Part of a small language model's weights: a variant of Muon for these matrices, 732M tokens.
MLP neurons of a small language model. Each row is named by its layer, matrix (down: output weights) and neuron, and shows model dimensions 0-191. Each number is 128 + 24 x the weight over its row's rms, rounded and kept within 0 to 255. Numbers have three digits each. A neuron's up and down rows have the sign that makes its largest values positive.
A block is one neuron, or neurons of one layer that tend to fire together. After each block is what it responds to, as a language model described it from the Wikipedia text at the highest values.

L6.down183:110124078182133146154130160134149151132143130125087113118130117117168174124090102160131152161108138127132143128165129118126118157106114118188123136112087152098153151107144119151161141134126149138132061144110163097156109179161111165176089084099118116175144140117144123109160123162115132156128137116125150182114124087078086111136093140104139154104123144147131122140142136108117130167128093117133084118136155130100134144130157109121173131114131145130137140113136069135126170140161158105132120151106136123161173125175146122115120117139100124140158160157171151154139138104126131130
L6.down316:118092142102151157129130155128122129153131137106112115132095121145121145155100119140148159088114103125141164174133139095108123144097126117157145131133135133100088131123104146167116135149090133092115113153161139168156149130105121151146138104163141141116160145139113144139153144124132167147101157151171164131114123158112090133118121142135117150131102138136156135146129195174176162118132153101093111104114181135128164116129084080118126123131149142136104126137166138099140108098122111085127143097117149101110184143135125160133152136151138145140117124150115124154124125141095115131
L6.down530:133125152121061156100129139127108135115131118144141187146117125184127142126138162141131137154145171135113105145126140125143142123159139148153143114168105178160143125127110176121120095111128122101127087145097146116152086145144103154130123079103087124152100112074130177132158122114105139124135095156133124097119145098127095148120120104089129155147129130074162122118131125137104173101177125147131132095096141114150104107129099139133127123082098112101151139159119142178115109097131095088138102133111117124128074127092125128126114122115097115155145109145088144158173126116105145170
L6.down624:170162152130124138098148137110117116112126140133124144163152124075114102090141091136126076120116161132126096133157126158100137082139143130140139139125159154138106165116130144116152156148118159156093188146071153130125161079127104162161121122127097138132158104115111123162147147182132120149115119149167132124116116166132119164102139128137107178138150133148157136143099152113102089140128117112101147156187143150142115144134146158087161109098140145147115155126111079143128122155169167135161141113134129115054132144159121109134145113144168141092081126114110164087152102167111126144
L6.down639:160130139151103106130132118125143125095136096141155096142131094158111082096173136112117127150113114141087115151153125124148167132148156153144113130134113134128125152108130167096121122161138110125108153127099121097122121180191094149136126142121173144133154093103151144138089119121145118114125090126112112128083111129116152168098085130101129137131062127117104197142116138135081130148144129140116113135124137087154138157124151113108141160157109121120120130153172128127119121126112144156115165127147142140135129108098127129176124087148087128114153122129121133093138129112140090149
L6.down658:147141102135158092119134128081153135149156097138153119119113127111107121137132141093102104150108134153148145162152129120141096150146159165136127116115149139082125147080117133125122092140140095133163118142110123148188140128156126094146124118153071167110116157106107093145136055140086110129142145157122099137140124090179134108119149128133102115106170128133110142106145110113113150165124169113114142116150162118102175102150152124156078173093132118102094153143100139163107119103120147144114161120146121107103100138128142096132134142108104125122124129105148129131142112162111098137
L6.down762:141137143124156136094161116120139137156122145142129137121132125090142097130121136144132105090090140118066148089172125134144176171154074131137102125121127153125141146126141133136144161138096121084126086124105134112103125103107097140171126117114125089132093089123153150156098136146099116092135114148131127121117128119085128122077123127142103125175109111161091176125130098137141056128115112161123153156097166082129119139171093150110153089100164124174122157124149128117113115142109137072133131140178148110126108111116121144113158123095091118172108163090116128129152099151128111154
L6.down1406:142140168149151134101111151112137127113099128098152117085107110093174130129111126181131126127103153125113128117133113103153096138116148139136119119127115133122094137141099162136118121121177142169106119126162122137194187133120110151135146137119088092133128132136153153166144138114124142136119126106146089132062129154127129117119104123157098128135111120114086139147142122129124112112122103114120125154149100116156108122133099078131119093059102186146078108151144121178095140165145140155095157097102179154122118111130117108134110126090131164170154146123115118122137107110138124129
Responds to: Word-start fragments, especially "Se"

L5.down996:124119126150107105119107125132117124090119126099113121142163153098131104087123124162133112147127111119151112190128168159099154140118126085112117145096132119134130096134112161148130176126078150136160119119134128118153108122086112142142131114148114106122179102143160135105170103098136125127149119123126117105090139155143104082101117171157143146146114117103150094111107103117117153128120101134128109143137175129137163124164094084134121175123137150108153090107129118151144149106159111166124143139127083124124167125144152099161164133126115179117103138108127162145155101114118127148
Responds to: Value slot after label

L5.down702:118152157156126126116098112122138126125109114145153122116147154144114146116136122126094122137142127160110113125118156116205142112153137119163111132146128109137171124127149104123117160133101191103147143143117103133144130118083108146122055138075116114124114127181089153106116130149157155123126108105091122101130134127092067092137172121163172155155119113108104163127131169095175085110164103152152159141124140146100140130103103147150117146138109099144166098113109096147117153153174130127099104112152082134107133125139141127126176124088123129125120101112126136153136124108091193108
Responds to: Word-initial fragments like Ex-/In-

L7.down378:120126168126115168126120121153122116133140099157161112174104139123132180143172113164111117113118108078115116126126148110121160114168096117148089168091118113119104080123154135129150101129055157105140155136143134066113146105122130138171125145121107106118131149121143165132119087131109119108141140107118160101125127169116103145136110110142096115087143125097111164168109098146114164127202143165135141160111142132098182135120142158139093095088087118111113161138092152124145149117152121122152094166149132190134129096121114092143132170130146160143095158110091140123118107131131160182
L7.down543:139104146111135148165072100107145134122126135114139139103111099137126119154105134046118117097114111086146117095118128141109110127112108182122140096134122152135087111146143139165159137135158111109146159107088155103141126123122124111089090113089144114109186121150105145123150122123156111142128113141068114096139120081115135111154117164101101120152142151141129155137129131119173084092143134105102100141124126111114132127097113096125106127107155125086141120141131100165143141083121141121143097123072118147129157117109115155151123125115163134101121129166123115139101116091125092121
L7.down719:106157123139142151148121171125137136145109113165101077137113124138133152119109111154139150131080109102128146113113109129117100143128114112129130144123128107133164156111146141146102145112192157110142129171114129111138110098144137151134162103089119151103119161059090132097148128126121127148128146128126145071160110118138127141124156089171133120127113131116140130147120134147087077118115137152130123055106135123159144105117114126115124110119120139103158135170126161111125151122097177136121152128081166166088165125109138123111129149124169118102134100140126141120138111155144183120
L7.down747:127096134153162100116130137126059149110145158118069095124132117163164160126157136106113118125146089096120121128129130115106158116099149102075132161115171102146124127122134141112117125126120115110101076165155117112138126088144098134128173132151147149133176131112079115113139118151120184110093131123083111082154100133108132098135127084152096134147153118116141140155105126122097148115133095141131126101122148133067148105133139092122116128090145156178128127101139146133155080126132123140128137115098142132147126172122128125112146149081181148143123155125140111133163106124131137123
L7.down883:112138178101173111147109115092135107121098151111110110080112116097109092129127156140131134138134105113118155084160074125180154072127112129123172074139140085122128102111147149122142104123134160142132102166158132121151148134115164128171112143136168109126181139110136106142090125113127110133106128105118127145158109124129150093132158110106135093143121133140138109086096143136149133112117153131125085132187155133156070163105122105134107112140126151143139114136091159107152119138184138117121110120132165164100171143119132160163147131114142150112091178131093097102167139116117085131
L7.down1114:112111149138114131103131128125162101120132137158123124151125125139125149123108145107136116098130091117125144114138124136154105104129136097097119136118099124096151150104189115168102166134148146104122149098157099134146143100164107109159151083160166106134143142136109136128174172129105169161112155141080089155134155131082164191115153173181118181101107134132117141142113141111124164137103100138130170123155111144101135103111142193150101125146138092104042110128181136116135135139078095085135124127111113108187133147128146186148105091153129128113131121115135145123108122126145118102
L7.down1274:092121115124130111096156103138129130086109107097131106151141110120074158158173104113126117139163150119135147078096131118140120127146088098095124124185115156122167194145159159158157106140071173149102137158119119151144102125178108170141172157124097179136123169146126116124177135174142117122114089126134111105151131119109145148109199099134121161101178132113159105129130182135112184080139117142130104103129118118132115111122130124118134123116103139142097138170094153135153120103158170125144080118094145149102137117140148092114107135135145125106102103071123148121117124091119135109
L7.down1454:148123150143134142138132132118101115169100098127111143087086115135135151175153120128093145122077131115166142122133147139157134118134075089099149110100087143150139118099115147091156130125144125135082143124102121137124152123172132144139119119117145156145129138138162116156103137116131116138138088139161120156143112164124130084130144149149116078139137133140130135123092117110127134148124135123107106132146135092124125157122132120162070121179158096128147175121113129127145133127129145177177120141144166124100162108134138165108124203152106115102114099139152093119139122110138134106
Responds to: Table separators before numbers

L7.down170:156142157088137166095133174162109164112079135159129134139137109159117115134129077129106110079106123150130126088124136140125102110122133161131136133127110153114124138155136125124124126163118090169142139127103102098141125158126122154142115090119117141091165136140120123143110140106153123121114153127153142124134110131138131174115118144109078099146128130140190096142148115099157157139130163106148138112121127162118143131120113132133119125170140174140107119117119156135126143113141133148086099123156124152108121088115111114109146127135121139141177116140116156138151140128115134109
L7.down229:141153132112154156090112132164123140152145135130154105152101172139167130148146130112108135088127131178175141108154160132149127135083105125105094131148104138121131127114147120098135091149141151122120138118135144151089179172101133153144122121109135113102105108119139140127126107150115110084115117131156103131080161120103092170149126110122141082153138143112133138134121098147099126120147125093168171086139110115132111121151096171098157110158152113125125151135151107154153133119137103147123098142143154161145114148107094140142153130115166123122169121147106140160138121107103102115
L7.down511:071071131115132144135121119110126160104119167122120124148144127118139095132134144111125126135135127152173121135119127053158100134158141124083131118125139120160116134148096091119169129108078149134108139081141158145144163149138154103125104142108168132151127125156124146131080092109113126137129133136164132096150144192150169087128177132098107121134139167157079121125135135101118101109137158138099168166150111114133122129144141120138106124137156133117115130128103111133095130123136132136180148162140138143092089138148125118114157088144132113149145110107136147118090138117107118104
L7.down708:072148161132126070116111153109152143114115136088111168158180140161125153120171168071154181128150114107110120099108092141165096126110112133134143108141119127118142135107154121186148119120102100151121156160072130110098143129134125155143119157124105126170072133091110153167106132138136132147118109112182113163146094219160122114080133125146134133127167108132108130148116113186116165117129133105094140120139159119116109166167131110127113093131126100150149111145170096113096165112105148138122110122146090142127105148102134119172123118111120151179145134126126133121095089107133109125
L7.down731:123128168206126082119102161116154163080164167118145140141119137174123113123154166123103118138110110168133101113144083119132145107155106116126138126099150114152127096133150161126101091147169183125144129156119145135117107147118124113149119113138127090115147104130143137163160175102109087120089093125117100131145103163140143138089129090149140156147153125124120123137133128093106166139133147102083145149151107121149112109057109114133085071138128102117123182096122111128100144137101135133102110149120163143097127135160144130104136122150154089121148114165103136106157124169131147167
L7.down1341:142133152119130169138139107181111097117158114114147124159123111128129117084133127157112122112118111141144126155104127145130158152133102148132127142128113163174117122080151143084163100178130148144124145119114133129121145146125121110112124117104130111116107132170128124079115084112128132147145111130104108095103135127118121124124148133100068112122099156140109064131112142137095139079138124159065128100122124126146130135150138119113112151136163109131150186101110133146068179103119097097161107077166169133106132123125147085114104111097159123171161148144138126154143136129154157181
L7.down1347:119141159126153165175138129099127157144131164117121139136132134116102128138092110116170128118146186130118119166130132126136103102125098103085179135134087116136097126110150092102166108126121102145104147139106132120109123167136176141148164184118125111118111121143134101123161105138134128132120123158157104136118160128137128102122161122152142173114140127126123169150127160112106101107133108145158133125168151127084104081131111107111104129098098150082124135116131153121131109157133145119129099113146143172121111185132119094167155156132115152144104150109134162120132086130100112104
L7.down1484:101134134123073123120158141143102161126163114158154108146145136140130130075106143153157149146146149106169163138127101174103102156114110089141163131112104171172117128083115115123130173126122101166091143127131117131181142143173143144155155115104157156126103082160113152142131107098123126118137109129182100147138142151065105146103129139127106099089161130123089135142127134105146150089159106151126133112151130107128131107129118150129120143147172148106111114195168164139111115149114089186112125119132138151115097132111112128168106109171101114099131134130117107098142096095147142161
Responds to: Receptor and technical terms

L6.down126:120118122113181181145127110119159139109130111123141118135148105164127118167145152183144125158152169132130128141146095121116177112153132092115166155146109125119117089124118175122118123104050087107142172089089160117141093116126133106131117182098118120144163121161114161127140122123143106143111088106110072159142180130125177124158140097107074154107108092149118112150116133105152143116154104110125130144163151155121146080122147108153141116134145098090124124151115128102121093134123141094138122079138116130120137147083144113112143128198116130069113141112141092101133147152152169134
L6.down297:137159153079103104133136181144151166097127091105155147117133144188110115109117155129107110139128152130078124090162141139152124140121090077094086186165117151083134091123162116124120081115149156158153131152141093140149131098096141134174127168096128128087157130095144098112156099160116136109103114153136128123072151148122155093149108135110137131152146132111113157103085126143167154107101132127128157110070100181143109157110135120097135155148133120104119147168105083160118189129135084119163179135127115120121151151144051095160140100150111130102132125086124160109164140131120155123
L6.down472:107141094083155171127125065087086137116098137153128147177160147136126143190131130146142105151141185133102139086185137155107153128133128102130120141123121185103057105128135105117137131083118147126118167138178115115102141114161121135126075135128116088116185144120158144138141164124159135139137133170125151109094126108152149137139127129122125112121139136126135163148153158126128136133113092096106096096155152161110090106154090108118149116124117132089164102134093127122145142127136130123101178128145136143137164124100107116121135136119110137116118131126125167131127093118112137106
L6.down491:121101163109115140140112180105144086125078123151124154115121124149137113159118158122176128140105197132104160115146154097165118125094127099106158175104119135124099092139118134103164107134128125115145168118096067087113107120122108158122149131113068187159144067147102131138115145116194101114139075111115121126116140156152161110155148127177115110107148150176163125115083119127155096125116106132140103104081118140081122129129133106132142181133148120195102151131131076117158147126082157092154153120130129149097116123092098092118143131205118170121153080093080144104113127154093123134
L6.down670:168164113126171196127114120154109138126152145137130111160126134113117131137093132126106140128114110125137166100181148113106144142149161063145169195085156147116066154106119096132093113128135122127149126147123181105110118100120151119138118143108054115126130137153168129092138145146138112134110076135086150115189183122123158112119109120095155153143114157127135144104151158143118116134137128089087137136132117116131105129139137131171115094176145115111125145123175132123144133135120147147148163157116107114134141132134170145097103122172099111121112172152097148141120115127129142183
L6.down815:092122144127120216127109113153120177122098127161127144168123119122133162154140143128133106156113145129130140094187106153139121104109139148111111129130111157168098108101113119114123103123147137146138117114103096085092172130147122144144088145089096150134110146129106129159137128110127163114119145147123085103116140143146157157087123128108101114114128082137135150124088130130140128115118122140116075134145149133116113119107137124122115151157110105132145154123077104108102125086172107159185134164099131103090150101124114118096119115124104116105118163143094211126121107118100150117
L6.down897:136163131136127123120144136129140138122138136122103151103159122146145110070111109123124121129137179125155118146149115162093148151143176144135109135137138174118162130140158114127093122155114115162104101152144131134148131110162129095156138125158105125199104128154145118118110119142113123148123146142067122140143192135126132140160164142130112166108182131149144148130099113132126115085126104085157157123168141133090108175164114140132115170151189114113113130139144124089162127126120110160170068126146087171117134142125142132170111100128154132151117109133127079138141105078151145113
L6.down1505:110134171137113214152122117095165123106139143152120162133154110157096182202125071141109089146143128156152144076128140120147139127104120110175139142116081123108127151131135124127183092131149102177140112129103135140177115154144092116161095131144095123164150111140121114112115135144150148143179174169133171113145122129121084122133133133119076161149172124130131136136093126113136142113144140132108186142102145130130119165116146166170119121103106137137165098123134126141110096095136113131093166148145148148107122126123078128113125092154145112171128106134084115124112106119132138143
Responds to: Medical and biological terms

L7.down14:146166164114147137139132157172106141164135110092134135148138094189122132107125112128124107097137142146101173138134111101122102133108126073159137170110133090142132114133137112139132152148129116174113147125137150116149079132137103147109126159116148150123135126106070155109147131133128123111112105087125123096104081112121096121141140107092122150090169111148115107105152113114139165108143132143155132112133151124118139132112217105080155149158136168132177153114145101144143086131131134161112126126155142129112115110103106117124091113141153141122114160137149083104129137162139130152
L7.down142:127142162110162059155150122123144108117136117130111136120153097105120080150133087150101139140106107103104154146120178130121072120127117179128140148146115078162131089105151120117146138129106111159132146129126104135123131115112127133103119114131150181115183152141195156108153130122125059100109137071156126130089154156144121135120089146121139135112147087077172139116140140134123174167123140103132087149138164123146140133071110085117131169188142132138121124131062143188103138143141123104130161125115116131094171152155141120138140135165144069119080114162116132113118146124135131103
L7.down279:132122178117158152119102158096099108163148098114120125132111154153135146138130153143138125124140103062188135120118124119150148130083097127169147151116130137118157127121116117183097106162103082155143100155111109084116160107128107157125138147105142135133163147107161149116129107124117168141133120104139101135099148128092146146155138108156123121121121106113137112130109127144132197104147161175150108149126112100113114144096140158107060150127122107136125139112151126108110100144107111140129139170137095130145112154120115167114119168155143128132090114178163107134142123166141123104
L7.down545:105148150168129129136131088109159143095144122100130098179119137115116139103164123145152156099078133109113106118096121134178119134108118112171121123116147115118090136069138173112113129138153150124134128099117167133129121148137154117101124146130128116133122108117114142140128108109114146118135140095148103108129153167121137102142121146115116115102146151108122179081157115126116117108132129104101132074112132111170107127116149185122165148113088134162112168089112072114120055102147152185107141107141150102142185125171146081124121125124162135189154136115084079138135154105140163163
L7.down899:138149122077147148158091175119115160170120126107085170141118099134118125114108084106125142158123103140135116138128191124102123135097144165075129153082117089087128140105145155133193163136105134117092113131122157110166094156093098112111095137115046120089120111141104156133117103122123098097180120116133128143130114145139155165122148120144086119118117100133088111115133113094099110147079125121115135082137132165146082156149086144163155167118109144137140132097122146151100111157101068099121103164143132159075099137131120125139151145125125133125150158124135077161121111116157144107
L7.down974:166117129125133124135167099127136117135132073091100138093111117148160132136116149127137117101098115090149108140167146102142107144072169138135110118152136124108126116100125149138141135109159153128113109147136155140119129124175139129121144147135118080124122157100132149140172177154141149156152080127107155128150137141131129109082113119114122128177136104132116102125109136139125106108128144185146138161127111142142110142155119150125146132122118132154127100147101157166132119143149137164060137176141099140153091171102143110148096128095116128147115094137153142120161136141131143139
L7.down1069:125169114092137123087093103119122103145123111091085103143143147108110114124137121099105132131158139147128120089144157138150104126145150168112113167145121114151116123155122162112109138163126130128167136169159138117116137148146134126153149136146110110134067136161135130139166173119146136114129168178170140104097088145092103099114152083135103125162118118120173169101145105102101141147087115124127118131144113081158121115132138103140121153117149120142128114160125128142152140121160121138174137128143130145132122137133136112124089123111114100130069158133103155149125138135122099127
L7.down1162:147116134163147149142133138148102120119140083110122126119128104083102124116138141086103112113097146167091164102092083125140090141150136162132108152119147171156160128134095156172108134124096105115173149154142072126148134101117178142109167139130170139148096113159155126116080166109146133159134133107133130142131165152152132130168074104128113152111098120093139100112138127137100142109157140125119125132162135101119131155163138088144123143146158121114094154115056155144083105175117106112149165138161098150103085141122124151151089098135155157145122112152108163191096147105133083098
Responds to: Abstract noun endings

L6.down176:154144136121072119140072162131090086099105142127146177139095113147118121136091104116101144126140075121123123154123144117097149097114124093108118167133133150122135144132145119121151149123155131149142153148106098159084152151110159160142128146155064145121116116084099157148121165157119141134101126089152098092162094125129137112136125091150112146119099118122143125145130143139102124176139114107145135116102092107152126105110137181121150147083134098162129128104136143126141140185113150102082100101142109104103136138119117122078118087091090126162109132160143143134130155142104110121
L6.down257:120136107140151143136141115126105118162129166096095118130117183125126147130073117136120161131163114124128135150116088116157139128118188123135166125133085117110077144130116129163079106137142154099145180159128144113156134113107123124129142123120168101159137165108153136134122122134094076139165145131128113155117102130119146118150105137137192125137122063115175140107140128110101148115149151093110133140145121079136122105148089144137151126143092106134109116117163089122091114132123093138134128136100112150112178118113165109119120148078133081135134095100088127137155199119155138190
L6.down375:124141144101130122130134129187089114137137135130112124133142149124110115104180150125144083145122155163090131106102121144138120084103189142144094158111135169131136180155108165151111109112152129148101141139124089087133091105112167181128166174108124081109150170086169141111117134147120148156101136147133175097107101159156092165160090156129089148115129142131114093148116167124131163111132158109132076116173152173102120154156147112120120119183158108135131144137112108109136172144127153095188130119105126148132102106123144124138119151123137151141154111156138152143112147096126086094
L6.down573:141127130136150173120107106141121138087177176092126128148141101142149097097104106155109135158125133128145137166037160119120102125141121117107148123131123123134129107081122158132130098116150150126130137112133108152118088073116148153156136144155127111161126128147116198152121191135143144131166127088132144092119127118100094165138125122109110144105128124070113102150163133142107123159139159134166146117144130142146150174134149095108116157131126133149110136117132151139130100135056123140155087119136169089102122172145139116106158090130132156126139144164139118174133132139135077104
L6.down665:127123151140125162131117127146135144129136095129138149147149138127139121107090151111187123125121093093129151134144138110152150129155098125161129120124135116133093086129151120095138113160119108151125156179098146135128115115150079112187112134084141135125115088128128134093124159131128106090114156109142112106131200131113172167143105130153115117096152089123161147084101129045073143134128158098126125112144129142136108081159160160113145152078131115154103129100134148147111111099115126101150135117113106117129132108151154113124130120109160113107165157120120173136102124138078158117
L6.down972:156077118147127155128134179143116119090106136154141143157152068116139122134089109149134088137115158173178104135166128090137134146157140154149120156153161119142126131149146094130089106135135108125130092072151116119126159093139096086135145081109117148143143118158106136138097111172159133152148105108111102121102125120128141171141136149124103139142124160122123124108124146133132177131139106124090135098119140149107126158144119145165126121117153114150185097120105130114121108112104132115183116142160142130117131121114117153121133151190142127152170126149121120115125129135100087093
L6.down1180:120122123102127102087123099140124125116136123147150109142165088156110098151148140138127117128124112138086126082105091143115118077131097152132117155135100133120099124102148144106157110103143167125097115123116097094133113138151153128088118155150117101121175113113128145123107144124115120135128131077116089100129137076138123117115162178154099090113119167090147149108118146146151153104108129115118160123113087110119134138131098130127096066151106135087093120097136159128070105131149129152105139100113112141138135121173082051181116127140090150136141110109150111128181103109175151142
L6.down1274:089137151126159115105146136123093105121075125136138101134183120128143125111141129142100129094086139156108101127151129130152109146152091108110120159092134120150108131149133166115166107087109163139096111142137119142128110167167139150166138156111101136146106114114101138125120118125148194134113113119121111123129112157167102099145146170119144159134138131153120177134131134097151127087142150149141164095123104111130110180173106114109139117120112122125121114122091121124137142131123155125113167100129170132121115098140140121158158085115120119145063131143115125112111165108155111120
Responds to: Abstract head nouns

L5.down1336:131162170126100143154105103134141128126131090141149118093093150143111102101110131161120127141153142148093125113115099164108124096115156099121126144142152173148122147111135133132112097096116122186090123141138086116095117104112129138170147166109140090201128122134089123102101163124115166157102168122131148134149142140126093150191092126136141140146125109141121139153103172108107138126124088116134074176145114128105128155177115112123137187143166143122115110110098100114126148139144137146148150152142162142108113103152133076103156137160142110138130133135108176120101166116156117093
Responds to: Abstract noun endings

L5.down1134:104144134101073185116094117090124136114111116147150125126120155108148118105077143112147122168099155085132084090115162116125117162129145093105148102089103132123069137166111141115123097094097135109113144145104129115120084161164097120124095155131157099131143104115151087148104119198130124120154091150118176148078114132126138120123138123123136139107162130163129167114127131148100090131177168105123142137125121084150097119165134115128141119129135145117122136196137104158155118103137121129158131099090097171103131156143128115150132127147090153137150086162108126152150129113155090116
Responds to: Mid-word scientific fragments